config = dict(
    head_dim=64,
    d_mlp=1536,
    norm_eps=1e-05,
    bias='all',
    tie_embeddings=True,
    parallel_block=False,
    optimizer='adamw',
    beta1=0.9,
    weight_decay=0.3,
    lr_head=0.00873,
    warmup_steps=301,
    schedule='wsd',
    decay_fraction=0.94,
    seq_len=256,
    doc_mask=True,
)
MLP neurons of a small language model. Each row is named by its layer, matrix (down: output weights) and neuron, and shows model dimensions 256-383. Each number is 128 + 32 x the weight over its row's rms, rounded and kept within 0 to 255. Numbers have three digits each.
A block is one neuron, or neurons of one layer that tend to fire together. After each block is what it responds to, as a language model described it from the Wikipedia text at the highest values.

L3.down192:107104164146120125152143065132162169116138130140130120089148107151109153108115068148132124115147178165147150127110134104172076092095140098161133143108112149145077098126120157139197118142092052119148077098164119088097111105144152184124145124088137128080181101119094152143136150172115130156082101143148121122147155118144186140097150126161154130081162172129137117120119138123082136148104
L3.down285:112155158078151120126122156171174165145088102129120144126126116114158115169162140081109112105051161136150149178096085128115134121030099090102139140162105125132134115126172157159140132105150143115148140140075140143105166041147107138125170122125137145107165161146145115140143163129113154185104125108105155127211167166139144169122120128168092173094122116132143148129141139077165132129103
L3.down365:114162143123107171082108103062112075115125108132155138180099142117146160151135137142131164162075135069108115154119027112192101144150084112070159113110070153073125156097062133184129159137086142178121130087142149101139132129179106148133117136132126094171124143143164103113112131080133133077140123107124116129089097112172055153150121089129145163153089157122121185111132149127164090087134
L3.down430:140115144081118154147126145161099183143101183059128114116110101130132163182080139066112139123111150125148201113106129099132109141113138091150161197117148138136151098154108084076145092104145153097063145044139129125113084106110166111119146137063127135068117055151097155134140101080180225093145173084139131148137144088146135093167098139129178092215106147139159104105194154135123139183112
L3.down528:091063097134122127075177143156157072123065087140145120152133187082121153119121076106173098130176152094124133086117116096090112221100089110164116050069072111156131127138092088062109099113166106200105176074110114098129192119120159133173112083132172151144183141069175137183145140142129183135104101127156169158145152109104165135123169110167172145116159062127154176101100100166112129156108
L3.down813:076128156128152171059115112109104128128141184124039105111162106099166134139122116117091088202093145124141098132157063122168200133122117125138195133191154123104076125104158170157120171128088148133170132087176113086099084139133187169114142179136130094187031110081145122069154118127110113130141137164120124128125143126120144172166030158182122121107094151051170157136100132162149124149185
L3.down1050:120100134141168132117141165165106119115176114072085142119155118100146092116111109140139113151100174131146118179220226122143166136136172115135135083157113092106075147085133082135113114108162150209139107131123176219156147116143146129035138161152153129086124166122145156108137097130032114112151098121103123122216114156202119148094063121132169130130144166152045147175134148171113139159139
L3.down1278:073148074098180171218105108166102140130097124060194092165103180133112149100145177096101194125130102114145127113129066111110142120127052160162165115154097134117133118132112174093119155157142130140131161116131076114134154070122155108141163155036107139088152105124136130089101121161107129104048119113125117152130172144122125160096082153201133150111137124127172104150114091133112152216106
Mid-word subword pieces

L7.down282:145092096146130122080085088160096125175156102149120134161087109135174122097219134156139105136099147091040142191107160141117092146172114138151130104133152147147175079140138153117122148190076135083111164115143141126141098078130140120047147077146094133147184130137119174121088082134137122157142145133127122207136097145129061139132160073149151130121122085158137135094155113095121156162114
L7.down327:123152135147064126064119110130144124129147073153117111131109205122126136129127146106083082132104146102127103133086081153126177195144121084142101089149150119108112080136113147074118094179057173144141120141120165156135138088202116114158151080146069111128170147131132102083127089157124111163181123154143099096176150107075128109090194087095141159167118151147203166141113145095132037087109
Letter "a" tokens

L3.down383:147159091136114105150033080099140159142072085083202160123080132132079161129149097157109098143136177093050113130137160182101121127138144091144107131119144128083180151114113165122143133130094119087136108126132171138110124141163109084074101094165109151133151121142126127154128073081138177130150114127168163103137131194180092105146123101178176148160119085147184191073119103165132151131161
L3.down550:126121129145091146112090103159104113129095081115123144102105178168120112148213112134045125132158101148110128126120126074158075205146138124186149112025111117128113112117168140140120143182153106135138170159138097159138103068171132117096121117080086096151196087115137127124074078220167180192142088089095117196207118122103109157091128122092156114160125098159168119131136113152150077172069
L3.down718:146147170117104130110107068127120138119132128147161166153107142198110157095119124172128137161188129128129137122112121085117114154133176136089134141071138136143107108129130152123098133125089131120151089126121098131031097162169160105086141113148077120127148130117128139107123112162153088117100161097134161141114097160134154194072127142136163124113149106164131147166156087159120099132151
L3.down735:139078094101116134090116105174111168090133133113145147136146130155128136057118065153180152125201094102137078138118123174138133194193134110139162126119109159135137162094090083094082109156109102098151092060141166111144096135109097124111155111113132064148099121187143115125150039084159129111117091130106111136123077108122093115177064102139112148069138159114132117075176119104091086080139
L3.down741:115103143192109111138172138130157143095082109087171163122081159110158125131135134113103146123087140167151125125112182179163163152113132113145150153101130159138110158082100103131079141138088156131098065087076105129180137086077142074117121127163144151124143103171111110101104144179126164095149059166140053076121105080130110166104124143136105094224102081144146148121114090141157158162142
L3.down1017:147114137094138111128181103172092187146194126135173141163128070129149090100163129123127143189244143130067152140151123165175075079150095157147107121143156167156108141122111143155153166135157124124161162101144111116162089125181082131084045107128181190130113127197095106094170122200143115146158098100133174124132099146132127173081106080146139101163087137120173132153198162158123193112112
L3.down1290:114129061144140143113108146115117157171105128122155186103106150121154100144122143148113101103140085102104163114141149135126148076171147110108146201132113163125113085137105181144096118106098144144126162184156128087111117152128137137102117221058112207112137124107093100074117109107102159143077113183144147093129130166183169144126142093115139072083118178118061166173118132123102216142068
L3.down1455:100104133151177083086083064141149096143108128166091139144137091107096157122135120141087088109171134103152145175140185215065128188094172098078171170126139094116099163143174161125078123150122142139098097147103239101133149146083183123125146132185112213181091169086118153113163115147115166142062124142155135097142095180115109133129111111137108156092119126121160124105095138130157126131130
Indefinite article a/an

L6.down565:182164168106091123149119129093128149101137105134093158130123167127163130199155113195177120085079116111125105098075128090158116138126136169156144151165110062110096128108142148197112122114095085141100110091111085088130131167162133078100166140175149162125142086170107109138146101132078202103142120135089081127057119140083109111140151087163154118136137185116135169127121105130142139107139
L6.down598:171140117157169101101100139141010175149188093130124143134099111095109141111119153130126133168053119117095128120177114154193149120088079102163137138130141133138147090113123107156170178153173126159110180106106175069121124141152104159129092110129123073119095134145086071142128152125170120134131150169122109171155061133118113072158122133118146130163094112174180131097098126161104152123079
L6.down665:145077120119136101118051121145143105137170114151131130152072092123148201107155071177159115155123167064037125170122119147084145138178112114091120117117131121114192104111120160152107130222043136096138162085126122051112056092126139135105140079164093130149148130174116144105125132101118079172116140117174102141134095160054035099075175091151113142130085117116154089112152091115120144109106
L6.down989:140093097119081152153075118144069122136116113106158104159115102124176114148187102179142108148124148083126121157061129115182146169188142132114135109091041126139173093125077125141112111182110161123091132071095121071127114049126127092137105183092103129173225124145148145108075050124174090211166103138110120172192072100128101104175155141148099137211083134121153127125206084128134105130123
Letter "a" tokens

L3.down259:098112111134152088110081122145138122154135128134124096113160090147077142106133084106119163163131074138157140089095098138205124092137189167112122103174178087160178116163096127165125046128161110096134091068109133161176160094120123136160122130107136145125136084158186071113166147134078097075096096111126100035105127140090075131074136098166066133073109076097106209109130079186102167122169
L3.down559:127124187138205110108167132132096124107168136100120113118200145121155102162148185124155149118060138136171106105152142124105117154133157129102163103117146113104134154158176112190143132098152142131153156120171134146111130104082125153202111149093115121088080180155121133152169147133116138120176122129156159080133141142096015185157096079185137145123170116131077167132149162120148178175180
L3.down595:139084126157149103110194153168128139146125040116142154120121141105183108126083142069203109141102142150153130076117090107170096100044111089088097215099110111139142131105107131132115096107125167122094057118118174139085132092104186139109117188067085126110170142148122154099175095102150182132207149160142119117119154091108117145120108132124143127145120141177112154075045133125116153133203
L3.down673:184132166109189117139098119160193139145138096093118064136187131215097154108084118134100145148108143124154085104090113110130096123172133121173111150154139091130170130115090124082111120069113107160121130165123135166132131135193137068153110133104078099130078113126149122105130070123128097100088099123152175129152132108122129107134156136155104149071158123109054199152147173170117110161132
L3.down747:125080122085089125090144117153084144110111199137129076148126090187139132094145129124081122135084109131091134173143087090146155129177097149131097123153113147051158079131168105115153128130159145150185050161171141113109111163120147088093085106121124112109140129165076163135133177134120169141061121163099077104126093151142124169078184110156105121141139111083139123151097115138130145109143
L3.down894:118160053140117107133114105146136056145143054086142125125131148159108192154104124187130149174148120163146085134114103058118114168064176120143149170014157116141117110106102162118147125131098083123108087112128134137126113105154134107060096106085130115144160075136173111072210176160113090131100163151117083149139126117149140089139137140149101138164124138151133119089122076104108130094207
L3.down1061:136131187086094126126122098167110097067159093116062096088132126204132121104152096151111105139202168203103103152162145115093135137158140047105128114148120140152108117124202059110138112155132125081190111108128086165161122079147120087142096092149094116121104056110132129086071138097141216142112109158206124124157078121094095168194136183111117122104162109136205104120120105187145115050105
L3.down1181:116077145119092157135167091229139150157146137140123093094140113151124115194170147059166179084108105130101128116147116122171148149113185149155115086161106118141130102134192102111112037126136117136111079133088110110112122103152051122144125138049132203115133119135127160102143187119182115065167125166201221132114144168130165132119171112128141116082159157101079146128127191081096117132162
Predictable phrase completions

L3.down101:101085133115224109120150137135121094140131176119159139121077133132100146126138154140124137128099097143194131080087107059074125143082121089068165145150216100154119201103164172129116114147124134111154070057120128098120147101173131146117155144175131094137123104185123135151108120143140127087081157182108140108101167112149130151132168095168123130137083114227096108138133160155135099160122
L3.down138:119082145078166109123084148110074154123135125159113160134155119101137130138145174193124115153103135092144130154106179158050092118123114048174128094007134090088154125095130166123136159081087080110149146106128079121133109094143163108170156165095146107173115171085152122106114113050140121207154115129138112101109130061132155140111116084212122137142175073191143194113141113130142090118125
L3.down140:177167125128116134096111087163095165109181063149122115137108096162138111132092139161130084097138116143115165096096112090163120138136173118146176078101113131140104099130143111120115107102148121104160164144147152140147159191146065137141129163142133151107151094167077098111083113203091124117163112108107155108151102103108106107113080121144168158151169124120113118163182151098104170159126
L3.down289:098089073094084108153112192148192135140160122143106173084155245119109098144129119126170115073144166109152163135097135128107151171144137092130164119079127118144077169150111133099171094047094119124098157139157112133130131126174144099075117139122103123176169133101203159127161184110065144139138196113153136133117139118111144110115214115132138158107145081212172129136118105099107137139138
L3.down370:171123140102113153163127145120113127150163144133197126159138160131178094130153180122134121126149112156177164074144126150170115162101184160120170087093155178195109139116170125141119168164170116104200130136173104144201133186190128095107099128118174120129131123117171116097118174124155150099159131137123152097117138157113132161116133156126200136155136152109137173133127146175117146099111
L3.down404:154164122086150032117093131134132103156140045108138134119146156096174127126179191128133100141156156122089175164119146104114139159053147063141135141033130175169108183130192091120176108114135129141152113160138116213132129139163150122082139142101151117209100093100116105074127151143119141163137191173127191087100110150094119130171085129139118156185168121194134167113109122149117180124085
L3.down406:079156078185120136163206143131141084169093115123139091074191128125101078164111109070154170090133134118112134136126116135064158105175099099119109097124144141137089098113087123144127118142106067119155159137136115122120065083146139131083117110136066108087126112129160091062186102133128105152127155163139134096181121151154136078107135181135119159164108214149109125083145139138148152144112
L3.down1520:158109065096148149151113124134110151063162105065105124088148102097169141150138175123089132153124089101128159136170135131124134116097104085142138188087105152095139072140183094133119097162140155129108087112160198163059198077147091076120083134046089107231102097144095093067110121143172114131130115179126106129122114113127124132130150125144100142175140113155130172101159164152104213077120
Number separators and re-

L7.down922:171142115081160157133120142120129137146095122172151160153118075070148119108122100133084126107255129088117212048151103098094133113113132125138147109144127125129148145087112150125117148137133113146059093088161110178123098162143117140152126102138080150157063133127123155142146130156116155120149098158117125104149130104115122110078088125103183137137105158116181143140122153179127123084124
L7.down1128:171159153124164107121100143168143133126092107166180122153175119150138121146126114127166066128197137114170161067165150135123119142178135127175139113130123152178099182128150130119088115130128124155132145189138149223121071153144133153187167100124138158121125124105124168150100164193137120145095146161113104106131126112108133139120130177129158148194144170115187191108110161106077201082082
Sentence-final periods

L6.down593:107122083158114124155132098138113096129117127115091152121108167133058156117137157133138086132047177123158105170142109109137118150151130129092073120153082106104120110130187079181125145136157154114164158162153121206079115122140113094130131152120131082105066142186118077096109128159121116099188081106119071106122071054118139135078117155142087152150099183131109117110143155120211126127150
L6.down606:156170158108128157177141168150112135133167118175101102161110117166151103071186143116174144137193143065127112138143110143206070135098183124073206165123097161173109180100146096136196139161165186095158137132105113168120084124150150098101116157161177113118129142114160140127133148100094179139130112112084119117123085125156096191130141152138137103137126109137192109153087151149100102085149
L6.down1362:108155165156114160130082127097093156128099192103186112138115103149074120109158164089135110164113097118092098129129089120185095153120139165194132113138091172137115165141150140139081113162138155139147133088135166127093115182114121107116111148179123122139103160130129118092084153125160170189155059089103118148147108100146114146109149104132104120095000108064100167177151142103136137074119
L6.down1534:105152101114120102121095105108181148131160104093185165102109145066074115130105112149136088088091117134127125123093101111141111143097148122147148158105115117104132116112139153151163193141141055159156122094089135126095100093073123122093156123173105106165128084139078143139143122118148085156087107149116126100122144085138097156101196112177097095104150089148106155111091112137144149157141
Mid-phrase separators

L6.down45:197159168176062140157124145175082143159164108082111129033164141139120095242141095108116057141112141156142117119146116133160163115146077116140098117150190073052122085146096103124128022142100168077146114108090193125124103142125113163089105123099135180089086094145132117128138163084126157063140103137060158168131124107106129105155066159169135127160094079164124102057087109089122145139095
L6.down513:128122150157120181163095136113119145095218139125051071103117158113101149109099128076189105114147145131081154154187144135109087109122165145146158126100120101132121159082113136150186113111157126113146142152179073130170109060093168079112119135132170101144146092139127138098180061130129107091108139166105140128144114121127122134118121154193106123159075163088122155128198049162094144090192
L6.down680:111144152152127084128146116177153113201075107161092145122159112114069160119059139109113118129153108192140148171134156118151156147143106127129132129087108173132122078143139127125152106131160151120089131142086194081124116098105121128134156076207114124134109115085149113128149061096153097123157120122115130137100079128134091106175150102147179090131158150133137118157126142111179094160138
L6.down897:124110099060090059058162107137145116153172109088113107092118083125137159095166117121136152193088108170115131123159121135173071117148150128158105113101123137143124150183181139116124143157108155096197171166095154102189129079170120140100127139144135123053102154111153163099125148138135098065162178153116099032134115123141119131153156068123167107067134120142109090093149141097074113189105
Biographical milestone nouns

L3.down125:123156078157116143099101102116088180117143126159125120141112115078116150153174125160062160101141084140106107147142141118137123138137141139054141142128097101131161116105142098136122153121100141139156110127167109122153132142119136126164209071073104172171137093100196105044168133105170125156121129160122189118174025101118124108122145111086091068139045119170047157149118146087140144109103
L3.down145:137147071151112181168099118143189119116223175079148139122108182141155135131169126122165106121110040088144107163133130083165083050106173141136166149100111139156114150123142092158123058177138187143166151181160137181087113101105116144147087077118175102109129119086078138071137084165188151177078153091194144111171155110129117064151120098094171115111127157149110081132122104103147151190156
L3.down343:125122105114156131119112113131152108138154168126125073098085123139097114054168201081187114140174102163143100206166122132085108162097126098117149178082181155158107171121120098114134113144118162101130155142166096117067104097084135134098100124043120077089130158074145122097150070120054123058119183177140094138117178091104151099159165127200178123182134145192173129141126146153092117137130
L3.down514:112123089109127039129142145104136104124106156111142176127121090169169122195087113173141177100201112129104085102135058132136157159126098200096150118103079110109130073149113100169131106113118138072111158107110114064165057043155149114127133164046103116106069134079105122144142105074143143081143155191107126175182149113145110112098107117097155177148133073119108098122161098120123092094179
L3.down664:115131125119083122080133164117144145098113112146084141177159119075135131137085110080172161123132117083122042166153133151190130218173068164158140076068170136050153130121108075104126083121121150136151141192088166104135102129074127136088044146120148115142123185099085088120161119137168168089127136094131137171106142155115129126142151130131170116162163101164158124069114168145185069158141
L3.down1149:112120132161086116065114102076103146177189158110149190159150141114143119123161110108166107133133071094152138115135158094151091103143142142080158188073120089108153143116153075150175077155108149141119143174126205096161156085126100131128119127045115113130152086153116170190128083134215099120107092137066155105069109144154143076115119098160169202053188146107069054118170177121159142169080
L3.down1193:121131107127101131226096157152134096202132118120148131144133102088152157165133144134126159128213165143157152111108166124101058097156143131109142170076153104141163140092118098088140145126108094140107157193142096147081099125127164143171118170082099181129108161060200149146155090124112145086033104131178050133116051151156121164124122132096135102101195077145123148118159114060115095096071
L3.down1236:168108079100088133221182140128100110098079143118125139073153091088129131199132091154163163095173096072115185098136055111134105100210149115112153124185158162064110163147140177208153123141115148096105114104121132126123147107104134168133100153068072098111076103171133122141139148103218129123163123139159080137074124100083158144186093153206142138110127198167176147125141091096145097116122
Career and domain nouns

L7.down130:131122166144067151084090127140149156128135124115131135124108158157199134139118020100088118140172180203177118128152139148201117165104149106035152128122128172107116139121116208132126157128112119197104132145146174093087119137083124137133133097128195030106149136133156132120145118145127170127136094155125143146125123121209098149137124152117133208111161140153092139132102099103121144151162
L7.down415:151179167135158122113155155123093118112122134151125138147075170107114041135138139140102154106255151101107167133125077142075148200159114114094155106130137103116057106119185082117070110120125121097135072132140105113105096095171148124086137119080150096153087108140144145141144075099120163095154153131166133120127132119114107133108105100113076142123176126100095114094127102143173114143151
Source and time prepositions

L7.down779:142080136119138087128151136112163134191138140195145147183090145090128079204106119130129120118081143089101102111171166124161123143117151106119056057141101118134154120122174142131070161174095147148110122170139133094136181153186119125110085123140099179127130187138192068149052145175144134127175144109134088069132170168111174196127144128114093131107137121138090137060099139098143155162099
L7.down804:111129108064103085103135149147164203066177105192127134134116130140120134164127099106163138138019113088126112081134144065149110155054118144090148091086129121159120195113144133157122094113113162083121193128123177112160171085158153130095064119090123142118081169099107176105126151156152088168146203139150057099185144149126097165098102151152164170159124097158122080105134138158127077095190
Encyclopedic label-word completions

L6.down375:092144083162210121102095096063142091122124142122110167133144108148137137187128119112076138117147123160147114178125112222113123168121149079164124174114118159152108118144136140133149093075127048163204101158124128139161130027120155113199110091150154109114157053128154126083144127119068129125147126109175102128166152124072095082040160141133162173128165088158100116063153185123155107162107
L6.down612:151134134159164146167175157167108138107101115142112100126129184133123075138077135118190178170110188068172144114117140167179196147125158117170145098109109043109069159190166057139122103092108148073164115059099103149121117167118129142103118099147096110124176178152114097192102113126128151045171096123095131096141140173113110117174146127095102128148098137093115185173151150166130152116144
L6.down860:137131130053172148108118148125171048133133078130118105066156127137127104123116054128220128137114127108163093087140127210091075135158171164132129142077095110152183141158102081151143198122102101122171163199188145155148121145152097131107078094115174126147128186082101171133157130126142099133125145178125116127134112103104192133116197146083083095120100167130113119066163097102135124102101
L6.down939:127136137142115103202150137165128118166140099102142147065163167073120112047119121108156125171217090132146078123129138151122120153051115071092156125161088109145127171135143153069143165133110118123164132120116162169081124064120152131128099083076154112110136197136141094097143077130137109139103126094151102100103129119093128149152150135156090154140181115112133090146124143186177087140105
Mid-word fragments

L3.down18:160163114127089121141099171132124134175168130161087114081147143142128135109144114160085069109161081139132143102105146079082122127135142109137117205159178137068142098114164136128159137060114129153155093123144084060127122171104112131165123059115116101159143144153149081140109121156154152129066090100110035114084096149114167108131118154131143138109110148093147100139142142115143099136076
L3.down290:183126142016097123184140102108156144156131159131147108153135104127100095067131170099098128093131139123138119081142163133085087084189125144150090159133144117156163147152119119145175098079100156148165062111117090091023102103147165128091068161116146137105093104129109135124093099087074187102137114153178089083127127120182130141150129076117110153149222106141102146161111086084114126181049
L3.down689:123153138105153170128104123141139069054077121133086140142168110124112194099114132127125139172126124109143137120127140177160082090057118071187125108145135133102063113132101140145134120119167131139080098131072137112168172086151200185128108103176080160137203124164162193150133124098135092094087152142146132124158154148131099058133134088130127129081152126154169128158118139093136129090142
L3.down979:162137160145069072149109162143116096161092189120144102108162133156049149100088169142125046166111125193116134165088179117116112157180076120198179122115221132139118092110121093138124126114130104151112141168115110131089170088097142138088098085143101115137146116162123121179111027102119127092049118100132110104124162137165076096134133124148145153082168126130106105176150083122145152140104
L3.down994:053127147147172117115109123188174114198156160086127110157109097167156113142185120149146099159080090150164156118159115123071079182162156137117143151185162120068074176098098133183127134186149171097115087090141120108149170103099141135111129144114163113121175127161162129110094125137153057117136121119097164132069143162164121132063030176074146092108098119142110141139118107148135132145100
L3.down1339:108137160126152090101199109120136097160099138113061133111126154072075102132103150089122142127163102162102134157119102104105116118112086082097160139062111131144027136135111156124139087133121144122131111167110157126097202118149134147138123143134152144145157103124176111144125095138160103125118161149120175179089141099150128102184164115140155163100145203075127149158104093133119107158129
L3.down1469:164109153157137079098073177110115120140127143142142160127151111185051194156134116134124108147124142116142149173098130076155088141124152122116120102146199139157113107118099137100158138122146106130116167155083101117112043113145104135169105123128122094086193224152130115162111099106137122073087181085144132164108165165121050110160132093190097118106150083210138135135151070156145123145108
L3.down1475:183128149097122139120194169118146129179064096124109145102119138089175124105089116167158069156098155150154119109082177167125147135137116128126140115138164123104094182124058104081108110117122129131103198149111103151125125114131194144154067166171143169084143112111111108157122131095165075125136142122112130108138099077177133094177146130128131120135141143127161117135159097173055136094127
Field-of-title prepositions

L7.down26:157116160125121144099089140072029076144063100120139162091121132105108148097150128203096102209114130171124191125086149118141074147119124144108205124119162141143159093128056127109117096111165144143130131142096123130133104099137165132138126075102083123117129114101161080157110114081114173086091144123131152049116114097184084110111132116181168123101166155138155087121138142147123115171165
L7.down1144:152186147150135127163100108128120088129108141074099152088175178105192137061117152106145122160182166131127178172122134126135170113111095136162149105130170108104106079147151118144171214140174169171148118190108128155185174109149173206088109103104055156124144180102139157094172109122079157158132157106116116086197122119130083171112088156127164174110102158149117110116111146156102191106089
Field-of-study slot

L7.down86:155117120154062124120075096112194121137142097091112132149135112173178168103098114165145112143138163094143087190155141153112067084145143102092180125137120136193119168152059154149125137108122127107217123168192083142127125131128166125112116105098106097081166117154149131050126123087141128098135082098181109118195085137137142093197092131167166131142176092108133112184139105083140178123178
L7.down364:148117114068182106084093141151113109180143079086101177159110141147150113117094054134125132131069167149136097129140128127131153126106111129116157158112093094188126168145064089157108086097129102140186093114106113126090149102120117124152169123095096178122108139094061181162125146153139119149107187128121117129112100151149129040162140125131121111083133084121136119099168022084096185127139
Word-ending pieces in organization names

L7.down180:107172165138084141058213061148133169113171081077104139118181199140074096157123123157131092070059102126138155150083093128135144115144142117180152157106104198136135172130141097142095150139117103147121133117115181145166064125105134100125062130171140129137176122111180166142129122072140127152137093092133069152163052167117135108084136119110084129131164143170095073018073148105158110149103
L7.down514:139119139143131113095105103164134177127112122112147146101108142132161167119119136142111131163069160191195172121076155148128181113154137145092168145117109108158113064087115075147132095172109148142119092082163100133166105147188124110088083138151083097158121125168109208083111114155083135133154170168029115159120138144102157123142138180124160136113119134097105111118094131113126122086110
Mid-word subword fragments

L3.down166:174077157132142140125130124156135202121105159182082107110141186115039114143057187120150157118105095176191061162133085168173078152147115109165162140118066086154148144100123123131092099117137154107137108114071082087111143118144125109143116173187114128120098167087059127150129122169178110108110089150115072084123163105119127168130137117115113119134147098102182136121163138174097109071143
L3.down369:163127147119119094119099112134089144172171118142102091151170138135142065130134145130103110132110135187132154133107103140126145123202180116149163148119104157162152139126118150166116137192109210121182144150136147129111079110104125112154071132141149136090071097161127062093164169137069070086179109143114125191135121098081088157103122103093111088120149073072150156178110084195152156128120
L3.down388:136160131043159181039190153127110166173150084152111155125190085138135158100090089121127170084172150158078110193167088100151163109135109104118194143101123156099108115131190137151147151082088121092191152106142079115063124132201178113101050168136168091133155147144166146104096117142100140187175125149146161157150120125146142147167100131164165147128183150153154088165128139255083116080132
L3.down600:125127091141151148130158111114093114166085173136112147107082166162067086118116162136090159142180154094117138168140140169125116132178113101057150177165116124176126118149086103170124101096152110115131166142145096093186117123081169041150086106125129160076097161191130050090127096137116177105085158114143099134176073141156193066152101076204164138111149156148111105122144138135125150131002
L3.down739:099073146136112144107146114093122136148107078123120127153162151098094171136108134176135132101112127144114108113170124088135082122183169101144157183132206140216131148105109151140119087123104126120171154135115110148184135098135145085156088111136088127091139121169163109137120079154125188097173170131143188123129090188081116073198147117116176113212234132127125187102100107163103120134158
L3.down896:127162146087140144076113146135112078117112153122112216137107132117129118125209139090200165105128110152154079170121188131069129161132141115148197150137138124165117136135099139165110126157110136143132107054129106090181107122144066122107172135100098128041077145124171149149119188133134152140155167096102109178102123137144148128138094131086111122133187113127195134152151119105144084102198
L3.down1188:153122116066105146134089113084151141140127138092176118140127206128151086098153094151127071108224148131148160098194133176151139230131126186098102106124125119136090079109122152100128129123205117168153128175131117227196142102116143115144177101102139158112168110098118106101099111183151082122098160111117109100162123194133181152125182058127113180105073116161178095091128144173112178062103
L3.down1315:161219182138096092113100130122115149101191144106118224124065100156127116175135166186095117107208147154126096128122145100072072152078154154123180180127159124180138133147121092142128148150109153103193107094105136159113095159141119083108125130145123128127121120139120148126169106137074174084106157165121096125144159115117196083167107144148142114135181132123137177100130099164138122131156
Word-final suffix pieces

L6.down296:135191187077138106044116116148155139141108096118091163178141085125087124098083119125144142156255183174159148148193186194116162119113120139135156139119116087143147141098166123169141172158102114048118084084126134142140114128128103111056080122158119083143113140203087171061196190089125143119146158141153167130143121140155118068148106129126119124161177153108095127123122160152134130105126
L6.down482:123106157154155196134066150124144143113135116067161175037096099139139141126116081171075164144112152110163172160144080077144135129142126105172147118152134151100084071114038104121136148135123132155175161163116124134152137170109151149079141195128130083143069089165143110069156116083147140112144132162136134168089139099182120077166173218129119085102137134132168100061118100083157131080150
L6.down590:140127094142100140110113190126121123141089132120132164098136084188127130118113103157052089145255108173150156120170124123151084192092103090097164107162161213150103161165132141111124109121117109103115172138113092056078093106151148071076109132148160156080125174125159130115114143125087186148132156129173126124154101070148124062170169133183150106157146149150193136159148112141109111084178
L6.down1222:165131092165093084149119153113105099170077098127144148123046147137193129154171122166117127119117179149189137127187134136131074084099102123115070104123128173118124094113129107091170144165139114185147126158194160146067131159103147126114143056113069091088146090120123165150151130120158105117168151090113122156151118132113064101067123176171091157105164062156119073084079068131120090139130
Word-completing final subwords